Weights of a small GPT-style language model, trained from scratch on English Wikipedia: a variant of Muon for these matrices, 3545 steps.
MLP neurons of a small language model. Each row is named by its layer, matrix (up: input weights; down: output weights) and neuron, and shows model dimensions 288-351. Each number is 128 + 32 x the weight over its row's rms, rounded and kept within 0 to 255.
After each neuron's rows, "fires after" lists the tokens most often just before its 100 highest values on Wikipedia text that the model never trained on. A number after a token or word is its count.

L4.up1342 [ 97 122 142 203 163 166 180 118 134 133 112 150 112  97 149 104 129 158  63  92  98 142 109 111  76 162 160 120 108 118  99 172 110 137 136 133 147 174  99 108 175 146  70 123 136 106 136 114 125 169  95  96 115 125 135 127  93 121 107 137 170 110 169 126]
L4.down1342 [105 112 171 159 137 216 132 116 172 113 156 138 162 118  90 160 113 120  74 119 108 110  96 107  92  96 111 134 155 147  84 103 128 132 138 107 135  64 121  84 123 174 146 127 117 104 178  72 129 123 173 102  98  68 107 118  41 105 150 112 111 128 153  87]
fires after: "/ " 30, "on " 28, "On " 20, "(" 8

L4.up2605 [107  89 168 158 128 121 159 120 114 173 136 156 146 139 136  98 127 118  83 104 137 120 131 104 113 139 147 131 116 190 143 168 150 137  38 137 133  95 107 204 135 150 120 127 141 119 134 126 126  78 163 173  81  80 122 113 138 135 157 127 115  93 158 108]
L4.down2605 [ 88  80 105 160  88 115 159 124 137 122 115 131 105 161 197 124 119 105 148 156 130 125 165 134 152 126 179 182 143 188 103 149 161 143 130 165 124  75 166 136 171 165 149 164 128 118 128 161 112 115 166 193 109 175 125 157 108 141 193 168 157  79 107 106]
fires after: "on " 40, "On " 17, "the " 6

L4.up356 [149 178 176 178 116 123 117 132 119 198 149 109  93 150 156 111  97 141 176 196  75 138 151 173 144 122 175 134 129 128 103  93 167 133 107  93 115 130 139  92  95 132  88  93 105 115 100 131 186 146 130 131 127 168 117 130 143 120 129 137 100 127 157  74]
L4.down356 [121 147  98 171 146 150 143 117 163 174 139 121 111 136 125 120 126 140 160 143  72 131 157 162 147  84 176 116  92 130 130 109 129 122 128  88 122 150 186 160 104  70  99 142 106 117 153 152 155 122 111 141 128 172 137 117 133 120 163 112 217 120 190 123]
fires after: "|" 60, "." 14, ")" 8

L4.up180 [109  95 157 141 134 116 155 150 149  54  69  99 108 161 105  47 143  94  70 116  92  78  85 100  76 154  80  71 131 155 127  91  95  98 155 174  94 187 101 142 103 140 115 150  89 167 125  74  87  54 184 107  77  94 117  50 155 149 116 113  99 151 139 108]
L4.down180 [133  78 134 177 146 110 150 187 121  55 103 142 109 156 117 151 185  91 122 161 163 136  85 171 172 121 155 143 111 111  98  77 158 159 181 142  77 202 153 176 124 138 107 123 126 157 137 113 126 141 160 150 119 179 150 129  93 156 121 119 196  60 135 137]
fires after: "0 " 27, "| " 21, " " 12, "1 " 8, "2 " 6, "3 " 5

L4.up198 [134 126 139  95  92 103 156 167 153 104  96  63 111 147 127 138  79  46 120 124 141 116 149 153  84 106 111 130 197 101 111 125 133 103 234 154  86 178 157 179 167 116 165 155 133  94 140 123 119  85  98  76  86 115 139 126 193 135 115 141 133 115 146 101]
L4.down198 [188 154 183 121  90 119 117 126 136 127 115  56  87 113 198 119 157 109  90 129 155 148 168 167 152 106 113 145 171 165 128 136 124 145 173 144 135 131 154 167 147 120  79  96 119 134 140  71 127 140 162  94 153 149 114 164 127 134 188 118 177 115 153 130]
fires after: "| " 32, ". " 9, " " 8, "Christi" 4

L4.up1758 [ 70  64 173 199 121 106 109 161 171 136  81  90  86  95 133 133 108 171  53 101 139  97 157  48 101 165  92 125 134 143  98 117 166  74 140  82 122 130 104  91 122 166  68 145 159  64 159 185 147 111 206 141 141 134 158 159  94 157 138 155 180  97 161  79]
L4.down1758 [114 113 144 106 150 220  59 148 151 151 155  90  93 150 157 132  91 178 139 153  98  99 128 122 154 171 133 150  94 177  23 129 125  99 135 155  95 127 150  71 153 153 139 153 162 109 142 178 151  85 111 128 148 152 124 169 110 124 136 139 192 192 123 117]
fires after: "on " 57, "On " 12, "the " 9, "'" 4

L4.up1875 [ 99 202 148 128 153 122  47 140 153  99 141  96 136 107 110 143 125 136 123 107 144 117 130 178 170  89 140 105 115 154 221 121  83 132  69 154  58 101 130  68 125 119 158 141 121 121  64 155  63 126 108 162 170 147 140 203 170 167 129 177  79 105 139 160]
L4.down1875 [170 132 122 141  97 130 155 125 127 115 115 140  81 100 120 128 119 130 174 176 178 132 112  83 117 119  82 197  98 137  86 125 126 115 117  91 112 140 130  81 114 133 163 112 115  72  93 122 129 142 166 143 101 120 104 165  97 122  21  96 110 151 128 146]
fires after: ". " 38, "'" 5, "Track " 5, "pl" 4, ", " 4

L4.up921 [153 164 115 122 103 139 150 160  86 149 165 143 104 183 156 162 129  87 138 179 122 140  95 144  86 148 157 144 176 121 135 177 127 124 146  70 184 122 124 101 101  90 126 143 122 139 145 130 119 111 135 104 157 118 130 108 186 130 124 191  39 113 137 161]
L4.down921 [118  80  81 171 164 150  95 136 137 135  93 180 113 106 139 172 118 175 104 104 109 168 162 156 144 110 129 111  98 138 118 145 131 132  81 141 137 117  82  99 178 119 116  66 176 108 133 116 147 130 157 173 117 139 142  84 165 128 157 103  92 145 121 100]
fires after: "|" 50, ")" 4, "Filmography" 4

L4.up1541 [147 136 133 107  93 145 135 126 101 168 125 113  53 187 193 136 107  98 178 145 133 105 112 175 113  83 179 104 148 121 116 113 177 123 123 144 151 130 111  92 132 175 127 126 149 155 112 100  87  89 150 121 134 147 137  85 136 116 190 161  42 146 192 115]
L4.down1541 [159 159 153 193 122 160  87 125 139 255 119 161  88 113 148 124 140 111 110 162  85 152  91 160 142  82 133 149 132 100 181 108 161 141  84  97 117  85  77 126 126 174 112  80 124 106  75 119 146 122  92 125 117 164  88 114 113 171 173 138  89 132 179 138]
fires after: "|" 49, "." 14, ")" 7

L4.up830 [ 89 129 102 145 153 143 124 109 162 140  91 106  47 140  65 201 154 146 128 146 122 145  98 150 116  66 120 119 129 117 134 157 158 108 118 147 117 116 161 120 119 167 101 159  71 113 111 167 104 154 140 100 189 179  79 157 130 175 131 187 136  87 122  78]
L4.down830 [ 63  92 127 192 144 184 133 124 130 142 113 122 117 174 117 183 115 145 144 162 126 157 104  88 145  93 146 152 161  96  67 139  97  95 134 132  83  92 147 105 161 155 106  89 176  83  91 111 168 120 146  84 157 149 143 172 161 134 173 165  59 156 179 152]
fires after: "on " 35, "On " 26, "tr" 5